config.yaml
d_mlp: 1344
norm_eps: 1e-05
init_std_up: 0.0274
beta1: 0.93
batch_tokens: 131072
train_tokens: 1103000000
dataset: "wikipedia_en"
MLP neurons of a small language model. Each row is named by its layer, matrix (gate and up: input weights) and neuron, and shows model dimensions 170-297. Each number is 128 + 24 x the weight over its row's rms, rounded and kept within 0 to 255. Numbers have three digits each. A neuron's up and down rows have the sign that makes its largest values positive.
A block is one neuron, or neurons of one layer that tend to fire together. After each block is what it responds to, as a language model described it from the Wikipedia text at the highest values.

L9.gate339:114111124100114103146124057152138093099104123120144086100147164065162139111134132079123101092156166118132123160125128129109125140137113132141109134088130134114128171131142120168090110116148094127157142108126128139164143175113152120135118163177090117104139136145148137117140115148086136108125126136131090127134112135167113123096097138116090126157151133119125143114155127121161122109122
L9.up339:132169109176121135145105153111108149124116159111130140093111115131129156119126120111154088141097128124128126156141109116084130137109162163154119136128123147113094131138123088143133121117125117118138162097133121108115143152129136097128127104144099130077084082163167112106118117089154107169136127087174105127143071160085157122141111102087105152074157135148086147131121101125120085149143
Description: Membership prepositions

L3.gate41:129141099137120134164121141157165143172120108095157140124124088119123086109082127194144145139135085155156094143141122124115128119129130114116131140146074134168058128108136132152127146163085139124100117124117137106157154104143143123104112127127129161095145158110103187138152129132112111098124113085085139137122153125128109141097133121113121138153116108113085127121140065160131126131144
L3.up41:164151121155184043172159148131164132154155106134090174103097148139160099143115130135136143108148141143154115130096161082109153120083139135107148128104151115187139133118137169116134146103128151105097130149142192083115122106130122135128088122162143170120150108161143186165133145122110156138099150095129091104136155100100082097187130098143111111140073166145157119148147148134162120120120
L3.gate619:119133140094143158149134109115138079190120121181099138149132104139108113140121105076122125157146149190140134102100114162117151111183117158120106115134139100114098125191116138079142154160120115112096094162115135109156138077130122143118141127139152126092068158065142132111102150111124172130145117117131146133119116139162122146169118141092091103152128136157093142095150128126169144136148
L3.up619:153161134097133148108122129122166108150124127167134133171141122156105114145123126064080131111148183200149113076132121102102133160146121159131121092148114088156141104164134083076138154145165070138099105177089130094154147085113117101117126103151154146109068141109136111125132190133144147152143112127144140142089122144142149112151107154115076128193137130134109161093145105103145174139147
L3.gate1084:121144145106138132165142096145143099139109119145124122151124121197130127179104134114113109167133161109112126102073138116116113139114140154160155188113142088139118142145113143100078154155104131133090137132172156145143154096120152132176132131160123160104091113090070137136099142143134122076095102149121117139166094097141150109167098124171144157149125110117146101141100138151170187116099
L3.up1084:136124102105127116137130123131138134159093130140130138139119156194118115189106127108122087183126147136116126109079096146101077135098128155126161195134137074125131144170151115096120157149088137109094149146168149149128102088107164117168118130155126165099115102100077144136102135148124129101089128142166135144163096077132150115135105144152152151164111140142160140117127147163161182121129
L3.gate1300:099173146151086097145112150150128111141105117123121133184134136148146125128127090139105120121144058173142126134107137127126103163115128157118133156117139147168093097145176128113104137152162135086085157125153149144069132126101112104099161121151147139125157110173141155108085134119171120119126087093121077147103087108105123129123109137135154141144129134098106134127098123125136119113140
L3.up1300:086166132128125109105097153144134101155122108154118101162138171099122133152115096121069128099133073136153103131143149126109111149141086140117143146120141152131119072112189107103109117155152092147100142132161145155082125132088116164133135128124137111148142109158141170154144169110140158120137088135151112113105132099132091103131108121144156136126141124089123137132066161118144110104118
Description: Education and institutional roles

L3.gate639:148112075106152148163096124140120117128135146144132094170137108105161105115152093115121090142145094113136118104115176149103115131159124122144121145119109126133111132156134114119135148130142092171136081137142091117128136095117120111126128118112147083081151121164177142107127129133172150109101125146123133124136091125098113161111134128148120160135092101164091155175103140102179141145147
L3.up639:087132143139135139098080113116135147092118151158087083151139150129105123120120148138107055151121150138125156104110147144143143129158142085171120160139135127113132128106137103113120090101108131095113154131079168120091116127142114090120079102095113109129112097137123145154138158130114138088124171162126145156149101128142138090131116157117156052131163103129145125088139143133124116168109
L3.gate955:121188122117161165121097108108148119082107142116141127177153137120110142135140141135113168165138111105142152150132091152088115136098137118135143141116157137167126101120173141147109098114155154131141140148119136130119142066120153131109088113151107146109152113085148117158133144127158136173081141167109144120108109124149134162182141127128132120161164118079139114128125161123137135072105
L3.up955:158149133158126156152086117092136136126150166070122065156142153139139133143136114127088188132135127126132128129139096139101130105139144121171159157134147143173123115127168147128093106126134152109136140127096110130118140078124131136112114114127108124146171083093162110163130131114143121157105117135123107150128153109123116163147138119099125109147134133075169122132137126132130096087124
L3.gate966:160099160139165077121144151091128118103103118116122123120129105140128130116141131125119116156146114145138107116123117158109157143074144163161137101148143103142138116107124111117110127135158148103112076150106160106103131115101108086117087131125149163121090114125131077161154130147126126146104124139141131089164131126091147146172122145123121120139098097097165140133125149123131128105137
L3.up966:138111153137118098124122145113140127146159149120113149193149130128193125075082123104160092201125099152110135086161148116107198165119140132149158121111123107143130128147169135133103171146142102135110091099095105089082182089156121106136101083177122140088129135110150152162166129128114185154127139125136134162105166109128103121133114151118133120159136109100098156140129128167134139144120
L3.gate1220:110161109103194105124172171125102102117134137128104117157162107159157141148133124128112173104107152138106136099124116097143184130131122066117144129129141127094149114157098124138113110122165122155117116155119170149121118132120109131111091111131145153147130139184156170138127148153129129152148106153172114096107127097102148132139102098132131121134136150134113121141153118141104147107106
L3.up1220:142090108130108115126144119134099136132129137121139077181107092162137120096109159144131085172110114148109150108156123152089094169111158090139167118089120099156143111138150094093153112149151110153108127109143153152125108148154079109120122129124106145129144156143111139088123136113151125138169142139151106180108106163126115139146125142141094133151105159119124142106110121126166150111084
Description: Partitive "of" after quantifiers

L4.gate72:083089119128128095134093130176117142154176118136144107087117135140165123105100119154155163120091112138153116119121126097152160157085142117128153108117168124114068132143149105161116161177131087099077117159138184171120161119113125125116084135108123128107116122149166153143109141116177120133125143111095132143140144117115119136132141159108104155122181109096130155189151147126107066103186
L4.up72:153086106091103147062111128134136162131182105105135131149139097151134141141133112097167101094133141171140185131107094105098136132099084139162109139101122178139178103148146093126098131172166115115137128132154162119091133141115157124086132121120120133131113089125126152108156109108162108129090119152204124122105145110120111131179172138138168156104198076129115109129149156147114127112119
L4.gate274:143161158115113168110149117095147097137132057119137143105072102137130125117190061077096137177135167113110128119115151144109152138163147135149080121114090123156101120104125113119150174126172135071157160142150133105109161128130106104136157141145125163142118144107113080116152174121136096118105140105116117116107124138154134158142145144097126157138117119111124151185123151133112139133133
L4.up274:153155160128143120130155139158117096117162129131095194093107155148144076143146117114114136148185116130057134150163151107109120132133158111077116122125083101139119145130169103132165099093177110114141128153165086086115148139155123117084110135152128111118119134125059175066148130104130153148174123125092137155102146105178095095118140160163159125125140141138131151129138110139104148148170
L4.gate276:137126138122132142114159086134139136148129144157074141104103127119125092180134156191124119156113131137137173161144120119123105157103145136113101116108146106138136152088161152127134109110116153147135165155093132131152097127122104116098149136086099100144180140152118179085114133137165130121110176148130125148104142086155106121084089102109093110155130140054109138162154096145129106098122
L4.up276:117161152130148162111165095114138148115140154145068137148131177121129116129122118156132095162107160141127176142132143105124108159094150128134126113125136086135129166112144159118132115071095150130121140138069115140141095149143106131127154148133114126100178127120095163100150149121158122141099151147134134158107158096127136090083097141121093141160144149063097134160141119141124105129155
L4.gate337:112125129105149147096119110129104073073101125142118137121111132190152126115163103125180152131134123084092076141107138082107156121111122114164090118078137114145082131150152160153155112168118119148106141146171120118137124084128047173156089134113174113104147119179173122095121098115132108201140148106136155146135113130134129100140131121097135115144170102136161166185122160156170102107121
L4.up337:145111104119132136103130123170086087132119121098140116126100146186135109105152100111155133142124120090113099109110143114133162099143133104168079123097150129147117138185137171146173126164096122133102147150152114096136106112157075175142121148118108127102109128157161122083111108118124115212153142081125153150132136078101152102129157136085126089158134119121178132136133152131111133111131
L4.gate348:126148150171108141140134140155133156092116119101137095173113147122174138113095153130154111098143103147127112128098124118113156131131110094108151101170131100107146131132156154165120115113146135129111127127124135109122160129128096135151103132134162115123082099119132108134112137111125134130130099109128113157135121134065135130117112123119170126127102160125100154134148098106130142091149
L4.up348:111124106167063136118155147159148127089106126124153107120134138085159118121143118143133121115136138120120182161125131144135224140099140124138146086129161097127093077104121085116130130118155113118139114172153099118179167156148153100134110142149147096137158136139131110106126146094142139150086148112125079163136151126118144113150130121128168071109155126123180125083141096126153156094136
L4.gate518:137085098127086115118151143129119114122146161136170119128114110115169122152104107134115097118050137147104140179122122123096109132065133160143110135110127178116138132112146109118143178149123111133172154180142096147137144100110156135083090127163103150089117142160155165168119146123161136144092163143130107102123121161139180117161138129119150070112205132125109110183139144132134145114104
L4.up518:142078073163100132094142146093107123113139133168170124141141137123175088180082118127103139153108163136117134119126160154103114122103119144147134118094130133082121131114137143124156178142123109113144136159174116121126122103139112102082075119171138140073136153139154171154147169102135164124045116151156116125117090138119181128143155118132142086117166130081093125172137132106141130137120
L4.gate555:122119149106150166109144146122084103137127127164123150108111124159126119138138089104131149106147194107126155100154108092154115112119160150111123121111097150126112166116135127121135093161118170097133136154181130124122113104137128150156119125121146073153129116142163116103136144153178172122089116127103113149129119104103161136158160126094105119114124131090193116153071104133109120138115
L4.up555:144116101125152143129122150115129108133126157172140120105157135150150136129132103102120140106143170117138129127133130089165133097120158118111133122125099117131094123173121108125163155131130150117164158149167138095119137086122135149105110125128157095184126115136159123124137142106149127144100158124099128177120125129095132113158156096138113122098126124100157115134069117127150132149082
L4.gate816:162134155118109139122102105163128154123117159094157086161116087109132132162110156125104138132177165146132085142093135099090104196128121118148155094123131083114097135119183123122115120121132163101115127163102106122128157130127148118133113118151124153134133120103113087200153099123143166121132120157151086101145144111091105118111185145120155139174111126095106118162131130098126135152150
L4.up816:159144109161122118072125146178135141101132109155133121110159093103172139113129130129091161139131139121095109120138146106126091135159129093132146068155149137169065132159152117136107120142091098108145135147147103116167126110122129120132107096159137125107133133099179102116174145143165084138116161145129156155186135092155117093156151156152156140138131110148141139152119113096127076114143
L4.gate875:159103133130107106098170151132130106158120126144144123091138131173148163112132163149106123105075113147136099174159113130146115163174119117131145103156118153118116165120142155130089115120136142132097146140148087145083108145133115140137150129088084154118103122080140157116122129134135126115108092138118125110137131129141139129134104189132116148187124101151145165096140147128133118149141
L4.up875:148112138134138136096127161113115114167105087127097147127095117118134156124147139117136139140140145150127099123104093097105130111126145119161133145082122166120117078150112163170090149122135102116099082090107106142127163163104139106088101124154117146127154149052146098132122117153102150138078119132125100103140148174139098097127129101156134138143170127120139122122157126140159167132184
L4.gate885:133090116161131144130147141119112150129137121087129125090125124153131114096149126145124138110159153156115129093105136121123105071134160121114134104144134167129109147133134188099108109125091151128147114160085111096105123118125086146144128117133117139170124119119163138117123158114124110111145135119127186103140098135115100160126142127162181131139126095152127102112086116134095126090123
L4.up885:098142148145205126155121161096121173175102142176135142113113147161125063149150156152138127133132128123131140141170126136116137122134120101139154113132120158131147126138139143120157162126107141110171117095123143135087088170187137166161150135131113096163119116098167181141135155138113098118097111101159148107101138120129117163119143104128118112114147101161124192153127120153144137147104
L4.gate960:106115091123127166115121110081104111191117126111135091125143095115159091114139134183148142134113204096110127114133166147145128127124116160133133139122145121179082130165160151127117143126115134119095114104113133155147109146082162104150123155170149134113114132128121114138126071088151139116147128117149083130143128085115085135149168140105157123099118082130201148120117121134150154118114
L4.up960:149161104125099130124079191106116127151125111100128093171112106132145104155090104163147180131136164122180106133151118163155173120142121156171138139147129094154124088101147129147098112114141138158128136144189103157161115150124123091078096117181086136101113095133109108123122116115145114135163087131129079135115100132130085135113129140114112130097065087150159138114128120142151137117105
L4.gate1003:123118103121153140158139125142148134100131161136115128132132135127172121070158114122166088101107130171146148099146098150120123135114178131123105112082174129116072173169120090115100186114143104134116144141137121141122084159173139116088121119122135141117126140152137160156083075108150115179124144146083117119129114119100119140147115149152099138116158136113151139149128123120143127139178
L4.up1003:125072107112140132132139171135107142130116119135142087165095102100162115129153120168124124137098119111181124127082097150107129131074124131123182124139138112141086105122076115157119151108146088112115124161095134113126115145208103114183124083127100105123148143146128144129109116179106105146102130154165110125129137173118129137156098117130110140132121159126088066144144151125104146163149
L4.gate1078:159136142081134124119124099158094120110137099148125113095080139155098099114141132133183159120173136131166092087090129134123126067147123125105140147108120141126109160127121155162154115118134128138138084146110132109159113106117114119178121099124092097103124113132101089132153120105078154187127114142140093123139113153191121127117121148149089135139165109146125094103149149079126108150118
L4.up1078:118138147148129106142093115127083119087114142144117139161101139114134130102097133143145113114137102122137084136109127113099125106111120112117146117139151131107100126173142120162106140160142128120122090176116104096108161092138166143132135106146135111106185120129121116157116116111116076132123119114150114118104122151092131116133124144148124128121172112124117112184134134143160151135134
L4.gate1119:133163133101148123145108125100167134122111103159131149125114121097139087070108125165129148165131096162132139134135176109083149089083112090161130139107162158139100166158113149176147106087106154081133126115113121146060163101120141167130166153108123125158125141097095123142085128146152138127159095146142127101124115107148130138109148142081086136126135127120129121117074149135107124116131
L4.up1119:134162145094111095137136139115136106153109117119108156080128175129128129161098096142143180149117115115167167129165162113120136167096168103150138168093118121122103151143117154172133162105143148108111129120141108144117143148120133162076111160152118118148149140153096159133118111140154130134144086148150134127144125153120135152112129116128082146148121086091165141126117139146133151125126
L4.gate1326:138095080133121133129143127102112087086142151110120065142152157108107111138128126116123083092136145120149150140142106117152160103110094110070131129154122093134110117144143124144081100128115143130128117156135149132136129135075160133125141160132123144101148147140129110131111131118172125123115103106112122141161089121143094147132114104133127135116101120113111128149088146103138150102132
L4.up1326:135104124116109146112142102104132126125120162115123099111128140136134153132111131120107064074145125150125146129130138129158149163112098136075129121160152115113105133120116135142118091088108126101142147154177145128149171124100154099108153126119124146111136134124125100117132125126174101091135180150129151114161105089140114117151124116145136111125113145143153133140129114097163142150129
L4.gate1343:164110142126139126113150120126148149113127102112123157124135165116107157162164130125161148128150125161138117156126116141118143134120143134112121094105126139123121087099160119142130111129187161134138140116106143160115148120099089114125115105123132133104124159118119146131132149091128125131138117128169108113150136099080127117106144140139113120119158112141118140095107132141115183149119
L4.up1343:158116169125126120103130126146149136089144119103128142125098151110122112137156119142135115164107157147126130114133129115141129163093144131143135115154140156088114157113124133114132111108121132093131102114137119148148157128124093136123117151166119129106109115120109132141134103126105140108102130142141156104117156095081097157106162126120111140091149136121100126073112162098137145152134
Description: Partitive "of" after quantifiers

L4.gate150:089121169148113137132126118154101111153090156122140113096096126127138110185091103128121153127143126135138148082096126115143138156096136109149134167123130136138126137171183154092090110155131166128109127094126162097123173156140150119144143136108111113122124126161121143131127097127125125131105117134075113093125189102117138166113077121115134108151138095117082185172158188139129122136143
L4.up150:135145178124127137159149107147138079174113117093161104130110107121134131157102122125141121161152105132122096135132148136140115130102105132161136162130124122098130144169147112160138085154111112158089120147120127095135151127120124108097138146169153114144111077112137143123128121135104138113102142135128098131127132096154148157130157120170145128127113089054118141160162145108130138136156
L4.gate249:109111182128103129095108160169111109117138139148133084121139071166083152116121110111166121154117116147127126154120162094123136130102128167159143126130114078120146110149116115141111169147101125117108132119119102116154177093140144165084140160127177157109104144140120134151142112114154128133135112105107111112130132121087134096120109109138135140128146117080147108156149109137174135168117
L4.up249:082138102144105155125136134152112108102115156119142142127179129142167102100122185137162093167108126160156147132103118113141146160134084156106174141144104139172130111160121129128122105126127135147126120105118137134100155141136115135124141124114156159121128128142097119174115152129116106138164124110121101134130140130095154143139122093103113130174083180128137163125154098188156122119105
L4.gate334:142141150146128140117122140093136120135116149128085169130159168130141093169132101110126118096115070185160126123149129108129132110125134177107121126105164130117119167136092118120128120159114113105109157153139168161128090150130150109081133091132180143145108124126099127111128167141107064102107071156150100139135121087111137148145118107152152109152107122154099176171142091125131103134141
L4.up334:132204111141102122129129128132116114109149153117067147148126121124132124165136126105114122128114134154139135116133125103140119120144139165128090122116113132137115152109085127122145129140125114125120154127130161171131118162142104102068128109153163162134117153137111151155164096118087147068110057126108115142138125117173110121121131096141159127115117146152120130113135111169151090118157
L4.gate418:111118102109115131116115163130135083129134139112100090124085109104147139133103102123156133130092117137134137099134102093174127194079123096105155154124127136108118122130131104135180118142143091129139135162117132121103141150170155170137129162126143143146142140120086116121122174159151110148065120178112127140097179155113132147109148129129121112166136165106150128129130126078179128125091
L4.up418:119092136094116132103141166131112087123131127100076130144102121113145148141091106124113167106096123128174136095139079094126144138089144148058142154137113144103151115141156124144150143136123093138159111132110112144114121118120139143112141132121144167140115149145094127104154125154148145152127140164089128143093159112126126100141132150126150098157179147153147105156100096126164118103102
L4.gate492:105106097129146150140123110095120087110121160124108143109076131161111145133108084112132129154123101155125104139115113114163112107086133117106151104127179088122160115101130148137046128123097130114113116108139151125170127143131170129145119141122110125143103186134124113129120168150167131153120136133127115136164111095118107129149158156168135164174144123143067139145128127146134115140139
L4.up492:105144131155146112146094141112116144125093147108124134125105150137119106081162115138127175133128114079155175109171123130177146158120164135164121121140161119155164125140179094162090179095098111158164166165178151155098096104137169119116133099124134088129080108161127097112123141136151145157132115148116100116110107108150110112122173129152104155146169149174050155127109138146092130089129
L4.gate627:176162145129113169150151074154125090113149122108149103098102107137117131124106105165115122132139159182117108157094133139135100120111079139173124079130124104132146151142157098099152140142134110151121134119121151103108139132146164116112105178150102128114103110172090127161126118149127129121127145161120137085157130089160173098142161119131167107174163152100135129155171178143137162103143
L4.up627:099150197126145102110124187127161144108106164113086149122085128106120117155133190160124116144151140103115144126096114125079175140112144109090112166131130110086136117134152098126132126144109161117157145101158123188133131091119156128065136146116092113125124137147064135129115132162130124124117125095129147151138091124138124058082113128102111119156106166137149137162103101128120143129129
L4.gate844:139161118118095179134136132118084119120105079106088123150122086129134134103161168153160124157153123168123109100130168087092144125160148147106101171115178133078135105089141130131138143129095163119098172126115148162083142140113098094128130161126151128132182139123122128113143113093098158122118148126135098133119117167090064095154139123145156109158107117145135115138128141108131120143178
L4.up844:108172152138076168159149094102136162125124066094142146119129074142169081144113156131149108152116142125137104093121143128123170173130144142119136155113177082085126095159165126162116095152096154121080169094116162141115128127132116115100148127117118110132116114125123095175129177101098110111147122111181113136147123114113122084121130133155142130117152142121118131102158154130115108141106
L4.gate906:145127159113162214128108131191093144128141133152120117133138109115119120144081075093130127130125147157119161095150110131118132135110178120131147133130140073134104133169160114118106125154145143076135152155165160133103147129173157145114111099142155117151160120113094147106102098147160073117147111146084075135131103161148147118140112136124131098146100137115136159112121124136135155090130
L4.up906:131134117155189070153108114098131123170146065146130149113133141142159082103118151138108184161140093122133131139117100103161133140124155106107134122078129081118122109126122110124128118097133127138156099105135175134112095150133148126156146108073150104113126106174151110158178155097142089132120106144088177117126110135077125119122124150186165134125089109125127163182125127125105112120157
L4.gate973:161117124156127152134125115154135109122138127080101166140093098123112088130138124129168104131150096147129124111123157126131127123119161128109091145121150134122132172135140127103134151109147128120122112149113102112156110156098138109126164094112182096120091084113132114131116102139093147119123115152118126152111117128145121107113141131125106126129152130131130127149118101118135129128107
L4.up973:103165147114120147133131129108136107128106126094082158154125096092085123152142119154100154169158139155112145115097114131145148145164158167104148172119091130055128139141115141153116168080177104149105186139160124141095162136146137142119132157155151167149116101126128171157070159104143109079170120123073120160094138099162137151111106141115110117110149111113128148089091103169192135099109
L4.gate991:142131139081099173133122127141147106129153145156129148138139170150116129111122138113131128123113164136138121106124156104135128145127126104164133145122114093123155122092106103128118128141098122139113123101105086150124139099158158092088136116188139078120135107088111138145161125115113144138125101097141105109137156096130108120173144146119161145125099131141170168124117143139164131110165
L4.up991:113136123094102169133125149115128111138153114136138131078112161129108126139112129137135147162102173137140119115130140090096114144149118110157163177119103116127139123136087081149129159131100121173166153139096103150114177150175132110104162118146124102124126111093108150138107113148102149087159117106135080146135173119128111152158132133112170167126114122112141134146132129125102141107180
L4.gate1087:128131107104157137117123088137154154127139126118107180104110131160092115159164108127138107138109136119126155113152106084096147153148160084092103157111150104186133129110108177132098154157133142126086100114144119138124143085121164105147119132150111097093152149137151144142152146109137110114113144163116129159105123095112105085117103113151142121133127173149114159111120102117104160153103
L4.up1087:111162101101148137125104117169176143139116117110101171090116079135123152120164121118139115159139137144115141136119153091125157130121117107111087130107100100174108133073094178132106134138097121125068092139162186148100112112115163122144145157174122120126145134142146146112158153101128101116137158142118129137099137124108088084084145149187174126125114187122109148133136131100096182159134
L4.gate1174:132092145109119153155136127141110125075124123139115175132139102139117102131133108124181120108081131127129134137110148091140150098128143162144138157137126098133125159133135178096166122123140125135151132102121166114151116156095161143104145127169166113084135088118133154147168104069145102122153149123141136109145106133145098087105111151157132118138124158114112092127131123096155100159138
L4.up1174:123108093107091124210117130127133084096123160190141116109124125140127202141126176066104132116138142140137138142150161156148135163117125174124158100105158092102151100173134125114148131193113122162115131129125125119120089064087098151136133132107134135117178137129139136167136115130133120098135117108141153109141111115125104162115156098123152159129147122133152137146127134113139106142125
L4.gate1193:073138152121161183169139075129126121093132198159095162124139169163124127153154137143126116102126171168161143096139125091105145094119151152079133145144084109127107153157136119107145123112166144162101103126117170117128150121156113145105119125134140132127141098134114080118146149131135145101117178181110101154115120147129138141116136152120072185118128144189143102140127146107110163141162
L4.up1193:124094123110120139143132118170134101106115120155159170151136136144120078119151122118134169060104173117128138089142101145107174128148132096085169147132161123093123165131138132156151118104144152108106108085131096109102170151148149112130090132099129142130129129113107132145137079126068125156125149181107133127163079131117122145148123127125132112140127072153102142166100112129085133108131
L4.gate1208:119168115152084177145161143113124102157146105107142114096134132126119148157118112115119140114103182172135137108095143137144159087097078138158125133149113115135136168163113116164126113101131129142114145134124133127108162162137162110134163120109112137136147113121159154111124119143118157095097131175137115154130136102141135141161113158179133136107127126111094136154146104126122145118132
L4.up1208:104132111112091138143145130130160124094155153090148150114154121149116130161143136136132183128129181149095119124119187147100141128133124162133138112134122104125100166173121156119133108132112121157129111085156112110110150101120138092138159144115128146105150137113083107119145112103123162109118177114149089082143140113137117151178145132132126122114106117111131172147143126121150121117150
L4.gate1211:114123137145120149142131106114109138164106163133096114118110096093120100139134104119102142149097181142132182142124127121115148126113151121134170126093172109079120145111128116120111138145098123082137143112133150130202134126141164142156149160124139154148139114167103116125135105117108099124136175141116156174126119104130134093156158112139063137202145083132127095162102149085122149173147
L4.up1211:107160113143158134141154159104099150106116151103115116128111132128163125161121111149081154104128130161186135122157105155113144088134159129118117108114113083102137125151107166092119110115141123133134112147138149130141092146151182131148168154131141143164147146155079133084116153137106154143144110130145128149120152109106124124102138108145117131169169145159124081138163167148140180129150
L4.gate1307:114127109104139167165122113175146135166142114123105141131095135173138152126129152166155155127117166157119125130134107155181130102104084139150131135101145157135117099113105153110146154088115112141157125083077186121127107134148137147121172135125146148144122090120109124125142167118109145111137090099132110148108128076099088117124135135146125098122076113139146132119170083115121133163136
L4.up1307:151101100120180162107102079143097163169101050088097127081157101099150120106161117115114159138107114139124101155162105121131143083096102183155121149108152161126127132149175091151117129107100126138124149115118145176107145136148123092136123180131184161100146134141157093126117148113172091134103155119110124122131141124138153090076118126160163117076129128127131122123135091111142137081093
Description: School and education words